config = dict(
    n_layer=16,
    d_model=224,
    n_head=7,
    n_kv_head=7,
    head_dim=32,
    d_mlp=896,
    vocab_size=8192,
    activation='tanh_gelu',
    norm='layernorm',
    norm_place='pre',
    norm_eps=1e-06,
    positions='learned',
    qk_norm=False,
    attn_scale=0.177,
    bias='all',
    tie_embeddings=True,
    parallel_block=False,
    init='normal',
    init_std_qkv=0.024,
    init_std_o=0.00424,
    init_std_up=0.024,
    init_std_down=0.00424,
    optimizer='cautious_adamw',
    lr=0.0016,
    lr_mult_o=0.912,
    beta1=0.95,
    beta2=0.95,
    lr_head=0.013,
    grad_clip=2.0,
    warmup_steps=229,
    schedule='cos',
    final_lr_fraction=0.03,
    batch_tokens=262144,
    seq_len=1024,
    doc_mask=True,
    train_tokens=862900000,
    steps=3292,
    dataset='wikipedia_en',
)
MLP neurons of a small language model. Each row is named by its layer, matrix (up: input weights) and neuron, and shows model dimensions 80-143. Each number is 50 + 12 x the weight over its row's rms, rounded and kept within 0 to 99.
Before each neuron's rows, "fires on" lists the tokens most often at its 100 highest values on Wikipedia text that the model never trained on.

fires on: " St", "-", "–", "St", " W"
L6.up386:58 48 63 45 24 43 63 69 24 64 41 49 53 37 53 48 41 49 53 50 64 69 76 52 41 48 40 48 33 67 44 49 45 55 24 46 39 53 18 51 51 65 82 42 52 37 39 17 41 61 65 27 52 58 60 47 36 48 51 64 54 41 61 36

fires on: "ca", " Her", "sur", "gh", "cal", " Gu"
L5.up738:48 59 58 54 64 61 67 39 33 47 40 44 50 28 57 47 43 47 55 17 51 64 48 53 61 37 37 37 48 38 48 27 59 73 39 46 53 41 61 58 46 57 51 24 62 27 47 53 49 63 36 61 60 40 40 49 46 55 51 32 65 62 32 59

fires on: "ing", ",", " the", "ed"
L6.up337:54 25 35 62 47 53 53 37 62 64 51 35 54 54 48 52 52 52 45 60 51 49 59 66 56 40 71 80 51 35 62 48 44 50 40 32 43 42 49 56 51 49 48 53 51 41 34 27 38 42 60 53 34 58 37 46 53 52 63 52 56 56 58 40

fires on: "ing", " as", "ass", "'", "all"
L7.up43:58 47 83 32 50 72 44 65 41 59 56 62 49 57 75 45 44 53 51 41 50 36 44 58 56 61 23 42 54 44 77 59 58 43 33 58 60 68 68 43 47 50 44 41 42 50 50 43 45 47 43 44 47 66 16 66 44 72 53 50 45 51 53 44

fires on: ",", " of"
L5.up877:34 55 51 33 51 48 66 67 44 50 51 49 44 57 52 48 48 46 69 52 50 54 46 80 44 63 78 72 43 51 57 64 51 61 56 50 51 43 41 33 78 41 38 79 28 48 49 37 28 53 43 79 45 60 51 53 71 50 78 35 81 47 45 53

fires on: " of", "=", " has", " to", " who"
L6.up796:46 52 68 48 45 54 36 64 50 45 59 41 29 59 45 45 47 69 56 34 64 79 21 59 63 42 70 65 44 35 35 46 54 45 53 66 61 59 63 35 47 49 45 76 51 44 44 56 60 45 40 74 63 59 34 65 27 49 52 67 56 45 31 72

fires on: ".", "–", " |", ":"
L2.up405:37 63 39 55 34 61 52 59 12 45 44 44 54 23 73 89 38 59 37 45 59 54 59 45 44 43 60 36 48 51 57 54 46 29 60 53 33 67 27 48 38 31 37 69 48 44 67 65 59 50 34 51 39 52 43 42 46 44 44 64 37 66 53 50

fires on: "p", " The", "py", "ular", " FC", "cal"
L4.up258:42 64 48 69 67 49 56 52 47 48 36 44 33 31 75 58 48 50 51 44 39 45 51 65 53 50 49 31 33 25 74 35 63 57 44 45 50 45 54 43 53 48 64 72 54 32 29 45 39 48 48 48 56 61 43 31 52 71 65 44 84 54 59 47

fires on: "|", "–", " 0", " |"
L6.up103:56 49 56 52 45 58 35 45 56 38 54 33 41 48 35 51 51 75 48 47 40 56 42 58 46 60 47 56 49 71 35 51 83 30 45 53 48 50 49 53 36 34 62 60 82 28 44 38 44 51 49 57 36 45 71 25 82 42 76 66 70 66 60 50

fires on: " |", "|", "ns", ")", "ision"
L8.up132:73 56 31 61 29 41 39 47 28 47 73 78 42 51 51 67 66 51 47 47 40 50 49 49 73 54 77 58 35 39 48 77 54 36 67 65 81 43 62 53 35 62 54 53 62 30 60 42 38 26 34 49 57 61 33 46 51 56 59 51 55 67 76 33

fires on: "=", " the", "\n", " is", " of", " this"
L8.up472:45 39 66 57 62 38 53 48 34 51 60 45 52 58 48 42 32 49 35 41 46 37 64 52 49 52 80 31 52 60 59 53 49 49 47 56 63 47 48 48 43 81 25 46 46 28 48 35 46 48 48 66 44 49 64 51 33 58 58 44 42 48 42 55

fires on: "ther", " arch", "en", "iting", "uke"
L2.up406:56 35 42 54 58 44 43 46 33 47 51 29 75 51 47 59 40 47 49 57 55 43 49 42 63 41 55 57 50 43 60 56 69 72 48 35 50 60 46 44 42 39 34 30 40 63 55 53 39 56 26 59 66 40 49 64 80 34 23 54 54 49 24 75

fires on: "-", " (", ",", "\n", " and", " as"
L11.up296:55 47 59 64 73 47 46 73 51 44 52 51 48 52 41 55 58 63 61 58 55 64 19 48 59 31 54 53 52 46 72 58 67 62 55 52 59 44 42 47 53 44 58 43 58 36 62 69 45 30 74 42 43 46 58 59 37 32 74 38 56 33 57 43

fires on: " of", ")", " ("
L7.up219:47 46 48 51 79 70 40 31 50 53 57 57 73 59 63 58 11 77 43 47 41 36 65 46 48 38 48 47 41 66 58 41 52 60 52 56 26 52 73 37 63 44 45 56 50 58 84 40 42 56 48 51 66 55 43 47 33 49 44 44 45 51 63 56

fires on: "ed", "'", "ew"
L6.up310:49 29 53 61 73 40 56 54 59 46 50 53 56 53 80 40 41 24 46 68 30 59 45 49 51 46 52 38 46 64 46 68 54 48 58 36 42 56 57 45 56 49 53 38 45 50 49 32 41 67 46 36 61 64 21 51 44 49 56 24 63 56 54 57

fires on: " |", "ors", "ed"
L2.up130:40 18 70 70 69 29 53 48 63 55 36 47 61 47 90 39 33 49 47 46 45 39 46 45 30 39 51 47 60 45 43 63 50 49 58 45 66 34 41 34 74 54 50 35 41 67 70 36 48 51 40 49 53 58 48 56 72 71 51 43 56 55 31 57

fires on: "s", " ("
L10.up72:66 52 61 44 61 65 56 61 42 55 86 50 55 39 49 32 50 53 73 46 44 57 40 43 58 46 47 49 53 52 50 77 45 63 62 19 50 55 56 53 68 51 54 40 48 55 35 38 58 39 54 44 30 54 42 73 31 41 64 59 65 42 51 40

fires on: "ing", " two", " three", " five", "ed", " several"
L2.up683:42 33 66 70 56 54 72 42 57 49 36 70 56 65 57 56 46 37 50 43 30 46 39 50 63 42 50 43 54 50 66 56 39 68 50 47 39 56 55 45 68 46 45 57 52 50 48 44 47 46 33 53 67 44 47 32 45 40 56 46 47 42 38 37

fires on: "{", ".", "s", "ly", "-", ":"
L6.up100:34 37 50 32 66 74 45 61 62 48 66 51 57 53 63 30 48 41 73 32 37 45 52 64 53 66 52 56 51 40 49 60 58 74 51 47 49 50 66 47 53 62 48 33 49 65 36 45 39 63 53 52 49 22 35 62 44 37 61 45 58 45 61 51

fires on: ",", " as", " (", ";", " and", " /"
L8.up720:58 41 72 51 52 56 40 65 33 35 68 40 50 47 73 56 56 72 56 39 61 56 31 47 47 45 56 52 39 54 42 55 54 46 62 37 51 50 50 27 59 51 54 47 65 52 45 25 47 51 53 73 30 55 61 67 52 45 62 42 63 28 74 58

fires on: "."
L2.up403:27 63 48 36 56 57 59 52 31 46 56 50 50 58 48 66 42 72 33 29 53 46 32 35 35 44 44 59 61 54 56 40 66 59 49 55 42 59 41 51 47 45 31 50 49 55 49 56 67 22 39 51 57 39 55 40 43 62 47 34 43 50 41 41

fires on: "-", "–", ",", "/", " (", "_"
L11.up811:47 38 51 55 51 58 37 71 44 42 62 29 21 54 38 48 52 52 68 28 44 57 37 53 57 38 40 72 50 47 51 64 69 46 56 71 47 33 56 22 35 43 55 52 57 50 71 45 62 40 56 71 53 50 42 73 56 51 59 44 48 30 56 41

fires on: "\n", "\n\n"
L8.up757:19 61 57 43 57 52 45 60 42 50 59 16 67 44 34 55 37 69 43 41 47 43 32 61 70 52 63 55 32 55 64 53 70 51 41 52 28 54 58 43 55 40 47 68 39 48 49 50 44 54 64 52 61 43 70 50 55 73 53 47 55 37 56 44

fires on: "s", " the", "t", "ing", "r", "or"
L3.up60:43 35 59 52 49 48 31 56 61 42 46 30 44 65 42 40 50 46 48 75 54 26 62 46 56 38 47 67 51 51 56 55 57 44 32 44 59 50 45 38 26 71 51 46 47 58 36 40 29 36 64 54 56 50 39 49 33 49 49 65 59 52 40 54

fires on: "\"", "%", " —", "0", "1"
L3.up248:47 59 69 61 57 41 42 53 42 56 61 35 49 43 67 53 46 70 48 53 42 78 52 46 23 53 38 57 40 53 45 60 51 46 58 46 71 45 61 41 29 43 46 57 67 68 24 48 40 55 49 67 32 52 65 57 71 46 53 59 60 51 36 55

fires on: "=", "-"
L5.up329:58 37 66 48 37 50 36 68 45 51 42 24 35 38 47 76 51 52 56 42 35 78 70 41 56 44 63 63 34 42 50 51 54 45 52 40 71 32 47 39 43 53 56 54 56 67 56 46 57 52 41 74 39 47 19 64 57 58 59 45 49 53 65 49

fires on: "\n", " on", " man", "der", "  "
L10.up213:49 45 39 59 57 50 64 62 70 69 55 59 44 44 48 51 56 27 56 50 50 58 55 48 52 61 44 49 56 51 40 47 65 74 38 02 47 68 60 34 26 35 62 53 41 22 56 61 50 62 44 45 25 50 59 71 27 29 59 45 59 60 48 56

fires on: " |", "=", " and", ":"
L6.up692:48 53 44 68 50 41 40 67 51 54 37 36 48 51 58 53 54 47 51 44 31 64 49 43 77 53 70 48 41 45 28 39 50 55 59 47 52 28 37 42 61 31 47 78 44 55 68 45 48 52 47 72 54 51 19 57 37 64 62 54 57 49 73 55

fires on: " of", "=", " are", " Museum", " government", " collection"
L5.up637:44 70 49 56 58 51 51 39 47 61 63 47 51 57 69 50 39 58 57 44 67 50 38 45 49 32 38 51 47 41 58 34 38 38 57 42 64 50 61 48 67 50 39 51 54 56 57 51 55 49 42 88 68 43 46 74 17 44 56 56 50 37 55 72

fires on: " of", " |", "y", "ora", "ate", " to"
L7.up821:24 67 72 62 43 70 63 44 64 59 51 44 48 65 48 48 55 40 49 38 65 63 45 41 69 82 51 57 42 35 48 86 42 57 64 42 57 59 58 26 61 38 48 74 47 34 52 53 43 63 34 68 66 54 33 34 37 53 79 52 73 61 37 40

fires on: "'", "\"", "hr"
L11.up733:59 49 52 43 67 42 44 53 29 61 59 44 48 55 44 57 51 58 47 42 46 37 58 70 47 42 31 49 42 44 61 49 47 52 53 60 65 66 45 35 57 57 52 48 56 68 61 48 37 67 39 36 45 55 39 58 53 64 63 36 49 36 42 39

fires on: "ge", "head", " than", " view", "one"
L3.up363:58 53 48 49 65 50 56 64 44 63 56 46 54 30 79 22 52 62 60 59 64 58 51 50 49 52 48 41 42 35 48 47 78 57 39 44 50 54 50 29 50 24 21 38 59 43 34 51 54 75 34 51 52 35 51 51 82 59 38 56 44 29 49 37

fires on: "=", " of", ",", ":", " to", "y"
L7.up447:50 54 53 43 69 65 69 55 53 59 49 30 35 67 39 51 31 35 60 40 49 52 40 57 56 70 51 38 44 34 60 56 58 42 59 43 53 49 48 40 59 49 46 63 38 58 55 47 24 39 47 57 52 43 09 58 46 75 69 43 47 54 46 42

fires on: " of", "ti", "(", "[", "omp", "Ad"
L3.up28:50 46 61 66 66 62 39 65 53 52 38 47 51 52 78 51 34 38 52 47 51 43 45 47 49 20 53 72 35 51 58 36 55 61 52 52 62 62 73 62 46 66 63 61 61 37 64 46 47 64 50 50 76 72 41 36 26 63 53 42 48 54 55 46

fires on: "  ", " of", " the", "\n"
L10.up748:46 58 62 43 70 45 63 65 51 68 81 47 51 69 55 41 58 46 50 52 39 63 66 50 62 49 40 41 38 42 50 61 43 43 33 25 42 67 37 52 42 45 56 31 45 16 34 41 72 61 61 49 39 51 46 53 39 54 62 53 61 33 39 30

fires on: ",", " of"
L6.up416:35 62 46 52 64 52 66 58 42 47 57 23 41 39 68 42 51 44 59 52 36 69 45 68 67 46 46 73 49 82 57 49 52 51 64 32 44 38 40 33 47 46 50 75 44 53 42 60 58 35 38 79 49 65 48 58 51 64 66 30 49 56 48 39

fires on: "\n\n", "\n", "\n ", ",", " |"
L7.up562:55 67 52 48 58 43 46 49 36 39 45 59 55 46 37 50 58 45 52 53 42 43 59 25 59 58 60 56 41 47 56 62 43 43 48 34 68 55 50 04 55 54 46 64 61 48 51 40 55 42 39 63 46 54 52 52 53 45 53 38 73 56 69 51

fires on: " 0", " —", " 1", " –", "*"
L8.up737:64 49 57 59 36 48 34 60 31 51 49 61 42 56 52 55 50 41 34 26 54 74 41 48 39 61 56 66 43 67 57 49 47 54 51 72 34 51 21 49 47 60 59 45 56 58 61 60 45 38 54 47 58 53 47 42 31 64 56 57 42 61 38 48

fires on: "ly", ".", " to", "d", "ally", "mi"
L5.up347:34 54 46 62 45 60 52 47 59 44 40 50 55 60 55 47 53 62 41 23 60 41 34 52 61 68 36 83 52 62 42 67 51 59 44 56 37 53 54 44 48 49 50 79 30 40 41 65 48 54 30 67 61 31 60 44 32 64 55 46 60 61 54 32

fires on: " |", ";", "B", "}", "\"", ")"
L5.up873:61 52 44 43 64 49 46 55 60 49 73 54 44 52 53 56 44 57 49 28 39 53 60 53 66 67 46 58 36 41 51 65 52 48 42 54 86 46 34 39 50 57 52 55 63 54 30 55 49 43 42 61 52 55 66 27 55 61 43 42 56 75 49 28

fires on: " have", "il", " has", "ill", " continu", " inter"
L11.up371:44 70 59 72 43 63 70 63 58 44 67 45 45 54 63 54 33 47 54 50 54 58 46 57 56 31 67 63 48 52 47 50 62 51 70 50 37 55 52 55 63 46 46 76 53 53 70 49 51 72 55 54 56 50 49 91 38 34 58 48 65 39 67 39

fires on: " of", " that", "$", " Court", "=", " Authority"
L6.up95:37 44 71 43 60 54 38 47 39 61 48 39 61 53 78 46 58 55 78 70 31 68 49 30 64 44 79 51 46 48 41 30 29 44 63 45 47 54 41 36 37 39 50 57 48 43 56 57 48 40 53 83 49 55 57 33 15 54 44 49 46 42 46 53

fires on: ".", "\"", " known", " U", " represented"
L11.up298:64 85 43 62 59 50 52 43 52 46 69 47 32 49 52 47 48 72 52 46 42 46 41 42 38 46 54 50 44 40 58 60 51 67 44 40 73 57 59 38 56 59 63 67 54 46 65 49 56 73 51 58 56 60 47 65 49 42 64 33 47 28 47 20

fires on: " |", " to", " m", " at", " in", " t"
L6.up737:49 41 65 40 57 59 57 66 53 50 48 72 66 25 36 50 55 61 64 41 45 46 76 68 50 57 55 57 30 39 59 47 58 60 49 31 46 61 47 55 46 51 53 57 36 33 59 51 33 51 34 64 49 67 35 52 48 80 56 63 55 58 77 57

fires on: " the", " in", " on", " ft", " of", ","
L4.up790:53 45 69 63 53 46 39 63 49 39 54 28 72 52 27 47 45 43 54 42 71 57 46 72 51 68 70 47 51 70 63 29 57 56 47 55 48 45 57 39 50 36 49 61 54 36 39 45 54 52 46 64 39 54 62 30 57 33 71 46 57 46 56 55

fires on: "\n", " while", " and", " who"
L8.up227:36 53 67 42 72 60 53 39 64 52 59 33 65 58 53 43 41 66 72 44 47 60 19 52 47 77 68 45 51 48 52 50 56 55 51 37 61 47 44 44 70 40 51 46 41 41 75 62 47 40 58 36 38 60 36 67 55 33 57 38 83 44 75 46

fires on: "–", "born", " in", " to"
L4.up760:52 37 63 48 61 30 43 65 44 43 53 57 66 52 72 44 44 46 51 50 49 55 68 85 40 55 50 56 37 58 47 49 50 54 53 42 54 44 50 45 45 78 59 62 48 32 55 46 55 57 25 49 40 51 09 52 44 58 70 53 65 55 57 51

fires on: "ing", "ed", "ation", "s"
L6.up519:56 40 44 40 42 49 23 53 55 58 41 33 56 54 54 41 63 64 57 67 58 47 37 44 71 58 63 56 48 48 66 51 33 49 46 47 71 69 59 41 52 56 50 41 44 55 24 22 43 50 50 51 40 43 73 47 59 71 54 50 69 46 40 47

fires on: "\n"
L8.up659:19 53 56 51 60 59 67 54 51 53 52 50 59 67 51 53 31 51 55 40 42 54 32 54 56 67 64 45 46 56 60 72 53 47 45 45 33 70 60 27 70 36 65 58 48 28 31 53 52 44 58 56 65 54 40 60 45 54 64 31 56 22 54 53

fires on: ";", " |", ":", " W"
L4.up70:50 46 67 61 61 49 59 43 45 52 49 46 49 18 60 59 37 43 56 54 42 41 60 73 56 66 38 47 40 48 51 62 38 62 46 43 58 55 55 40 44 49 58 44 44 52 50 36 40 55 37 43 42 60 44 69 69 46 66 66 81 34 55 39

fires on: " |", "|"
L2.up591:69 55 55 51 51 69 44 36 66 58 46 47 59 44 48 50 42 48 45 45 41 47 51 50 36 47 49 57 24 66 27 55 63 60 47 46 41 62 40 50 41 50 56 34 53 21 45 51 45 57 40 38 34 59 48 36 56 37 67 70 65 55 37 47

fires on: ":", "8", "7", " number", " film"
L5.up841:37 65 56 59 54 46 45 58 61 59 61 21 43 58 32 45 60 54 57 39 40 60 59 47 48 52 44 62 38 46 51 48 53 42 59 56 47 56 54 48 49 35 52 51 51 61 55 31 79 39 39 74 36 44 61 48 50 47 63 50 84 43 59 34

fires on: "-"
L4.up238:43 61 49 40 36 51 63 77 42 55 29 61 46 44 48 52 44 36 50 54 45 48 67 52 19 70 57 30 49 64 48 45 31 45 45 51 40 67 40 63 46 59 57 47 74 28 48 50 55 55 56 27 52 72 50 37 54 57 53 53 49 28 56 31

fires on: "s", " |", "1", "es", ";"
L6.up889:55 36 73 66 46 47 52 45 38 66 58 52 19 40 53 30 54 71 50 57 51 64 46 48 34 59 14 57 34 47 58 66 57 50 33 46 42 70 44 47 25 40 48 55 48 50 32 29 42 59 33 40 40 48 47 45 48 43 60 66 60 42 42 40

fires on: " of", "=", " (", "-"
L4.up627:51 43 44 58 41 55 51 56 44 38 51 42 49 33 59 54 65 62 69 37 45 63 60 68 64 42 57 45 47 31 42 31 48 75 52 37 61 43 51 38 63 54 45 51 45 57 45 49 57 51 36 68 46 51 36 79 53 61 53 45 58 15 72 59

fires on: "=", " was", " for", " Jo", " |", " "
L6.up81:53 64 65 43 46 55 29 44 42 38 46 40 85 39 61 57 43 64 65 55 46 46 34 31 44 56 28 55 41 58 47 73 58 56 52 40 48 68 79 49 40 55 54 36 88 30 46 35 52 38 50 51 32 37 31 39 49 30 42 70 69 60 55 58

fires on: " |", "="
L4.up833:64 78 53 64 49 73 56 63 40 63 41 70 57 41 39 67 49 40 53 52 44 63 57 49 44 53 18 47 47 60 50 46 57 56 57 63 64 61 35 58 45 74 47 39 52 14 56 49 52 54 54 29 39 65 63 60 35 60 57 52 51 54 49 59

fires on: "th", " World", " the", " would", " after", " will"
L5.up526:34 75 59 54 62 50 59 60 40 71 64 18 63 39 43 39 47 40 35 40 63 54 74 43 58 50 49 48 46 49 44 68 39 46 48 52 51 81 40 42 67 65 50 37 68 46 47 45 59 58 56 61 57 69 56 55 48 49 57 48 47 61 47 46

fires on: " |", "\n", "}", "on", ")", "y"
L8.up94:50 77 38 70 52 40 58 37 63 52 60 37 69 48 49 61 23 58 33 39 25 39 37 64 69 42 53 41 25 32 57 51 36 58 50 62 79 43 46 37 51 56 58 47 59 30 44 40 35 35 46 56 48 54 50 44 46 54 62 38 40 52 78 51

fires on: ".", " |", "|", " of", ":", " over"
L11.up525:38 61 36 45 56 57 51 61 63 51 59 41 57 60 53 35 49 62 54 35 23 20 62 51 61 69 70 52 43 29 44 60 54 83 54 33 44 61 66 51 64 73 46 58 54 28 38 43 43 51 51 59 39 43 25 69 40 36 55 41 56 31 48 32

fires on: " of", "L"
L8.up708:53 50 71 70 48 54 44 35 45 40 31 40 50 42 57 56 29 46 66 56 38 62 74 60 32 44 46 73 41 64 58 56 37 66 44 36 53 59 74 47 77 66 49 50 50 61 70 42 56 63 42 63 86 57 31 78 40 52 56 43 36 43 52 56

fires on: "s", ":", "um", ".", "il", "our"
L6.up369:43 53 44 59 53 50 41 43 40 45 56 82 37 55 84 41 47 54 80 33 37 40 64 55 53 64 51 51 34 40 35 53 39 70 30 31 27 57 58 58 43 61 36 75 62 60 57 55 44 36 47 74 62 28 50 66 56 57 54 66 79 49 52 39

fires on: "a", "n", " States", "W", "1", "ia"
L5.up668:56 54 72 59 54 44 51 57 74 59 60 22 37 36 57 50 42 47 60 27 43 58 46 51 37 60 45 60 47 25 44 60 35 42 53 45 71 34 59 49 73 45 58 73 50 49 66 40 38 55 38 60 42 48 45 33 29 52 55 58 35 38 55 37

fires on: " League", "C", "P", " club", "L", "="
L5.up666:50 42 65 43 52 52 48 52 47 60 53 26 55 36 60 61 65 63 62 55 39 42 83 42 76 26 39 50 39 40 63 43 73 32 43 63 60 36 60 34 50 61 65 70 71 66 54 46 54 49 59 67 35 52 36 48 38 79 62 56 42 36 51 64

fires on: "=", " |", " =", " La", " &", " "
L4.up775:52 61 62 59 43 40 56 73 39 57 45 56 39 39 35 59 54 50 59 37 46 63 64 54 49 48 41 61 42 27 58 45 48 52 62 56 55 45 48 36 60 49 48 78 25 72 59 28 38 48 41 63 38 48 25 66 56 60 58 36 65 50 73 49

fires on: ",", "ly", " of"
L8.up156:63 52 54 66 35 49 49 56 34 39 31 44 41 44 43 40 49 50 62 33 63 54 52 51 46 64 60 21 61 58 58 58 59 52 50 63 67 49 72 39 42 34 56 55 41 22 51 47 30 55 40 43 38 53 67 35 53 56 53 18 64 49 62 62

fires on: "a", ".", " (", " m", "1", " ;"
L6.up612:54 63 63 73 62 47 41 55 54 68 69 34 54 41 49 63 45 54 40 55 51 62 24 23 50 47 25 57 42 31 39 44 42 47 59 53 62 47 68 53 49 48 40 50 45 54 60 43 63 52 45 72 48 36 56 45 65 52 52 64 37 37 56 48

fires on: " He", " has", " have", "e"
L8.up624:32 77 65 61 57 60 75 32 56 57 58 58 61 63 58 41 52 50 38 34 46 51 53 44 50 56 49 60 55 32 38 56 52 36 51 50 62 66 58 49 44 48 43 55 68 48 56 56 24 50 53 73 30 37 48 65 50 33 71 47 77 42 81 53

fires on: ",", "er", " day"
L6.up125:30 52 46 46 27 34 50 45 43 47 68 48 43 54 52 50 45 44 28 52 35 56 65 69 69 73 53 51 42 65 51 55 77 63 47 52 34 28 47 40 62 63 49 70 24 64 44 57 37 36 37 50 47 50 57 43 69 49 75 31 71 69 41 50

fires on: "a", "\n\n", " loan"
L2.up670:48 61 48 44 52 41 42 31 61 59 36 36 63 51 38 42 41 54 60 59 36 40 48 46 58 71 51 63 45 59 64 61 29 66 47 54 52 49 49 50 44 56 54 62 53 41 33 44 39 34 41 73 48 66 75 54 54 51 49 39 65 61 51 62

fires on: " |", " to", " the"
L6.up347:59 72 51 42 62 66 64 53 63 56 46 44 47 45 72 46 66 58 58 65 26 57 49 53 71 54 54 19 43 59 28 54 52 62 53 48 52 43 56 32 52 42 49 58 61 41 38 46 49 41 37 47 48 55 37 53 63 33 71 64 67 57 29 42

fires on: " |", " —", " of", " −", ")", " 0"
L8.up683:66 62 50 50 53 67 59 54 43 44 65 60 47 47 71 64 52 41 51 58 47 66 29 46 36 44 68 56 39 58 67 76 63 53 65 54 77 36 53 51 49 48 54 67 84 34 34 51 42 40 56 66 46 90 43 48 52 54 75 47 64 57 34 55

fires on: " and", "ed", "ing", " to", " company"
L6.up102:60 62 57 39 36 34 37 37 52 40 62 58 39 53 63 48 57 51 35 47 49 48 59 56 56 37 33 52 50 46 60 64 50 44 44 60 58 40 73 55 62 56 53 58 47 39 47 55 60 49 41 34 69 57 35 64 52 64 63 43 49 55 56 38

fires on: "-", " of", "s", " for"
L7.up334:56 56 53 69 44 40 43 56 40 45 52 28 48 56 54 48 47 41 54 34 50 52 78 73 51 63 78 55 39 56 60 55 61 55 41 41 50 52 72 43 52 43 45 73 52 26 59 61 52 44 53 63 66 42 52 35 44 45 60 79 45 43 55 53

fires on: "|", ".", "  ", "si", " the", "asi"
L10.up228:39 51 58 66 50 64 53 62 73 59 68 51 70 43 65 55 51 59 42 59 41 41 71 51 39 71 35 40 39 50 52 52 35 31 46 38 53 70 50 53 55 49 52 65 44 22 16 56 52 59 30 40 48 35 41 62 56 80 59 56 56 54 46 29

fires on: " the", " a", " as", "-"
L6.up587:44 57 47 33 35 55 61 64 45 60 51 66 64 55 33 49 45 45 35 45 47 39 76 49 52 53 63 52 45 51 57 50 39 63 39 49 34 47 75 44 27 68 60 50 68 34 43 47 28 53 51 54 62 49 31 47 62 33 49 45 84 30 55 25

fires on: "s", " of", ":", ".", "i", " the"
L3.up582:58 60 55 42 56 62 38 82 57 38 73 46 66 57 68 49 59 37 62 59 48 43 69 64 53 61 39 47 34 53 44 62 56 30 54 25 62 52 53 48 40 56 59 64 58 25 59 30 40 55 36 57 13 62 51 38 28 25 57 62 70 56 58 41

fires on: ".", ",", "\n ", " |"
L5.up619:43 59 44 58 51 29 46 76 45 57 59 45 37 43 64 44 46 40 60 50 40 55 52 67 56 65 58 58 46 49 65 52 33 75 44 46 53 38 36 48 51 53 44 67 62 33 74 62 61 18 38 60 46 60 33 45 55 56 77 34 67 66 36 37

fires on: " of", "=", " and", ",", " the"
L11.up60:42 58 59 62 50 44 40 50 43 80 56 50 34 40 45 53 49 48 54 58 51 61 45 35 42 46 61 49 44 60 67 51 40 44 54 56 33 55 79 46 44 78 46 36 42 31 47 43 23 64 60 80 51 55 50 51 40 44 63 71 58 51 56 54

fires on: "s", " |", "|", "-"
L6.up406:58 65 51 54 55 31 38 61 41 47 40 28 46 41 56 46 61 60 56 54 53 47 71 48 41 58 45 48 39 48 35 52 68 65 54 53 54 52 54 54 24 44 52 58 61 38 44 48 59 60 60 52 51 39 74 20 70 38 44 77 67 54 63 70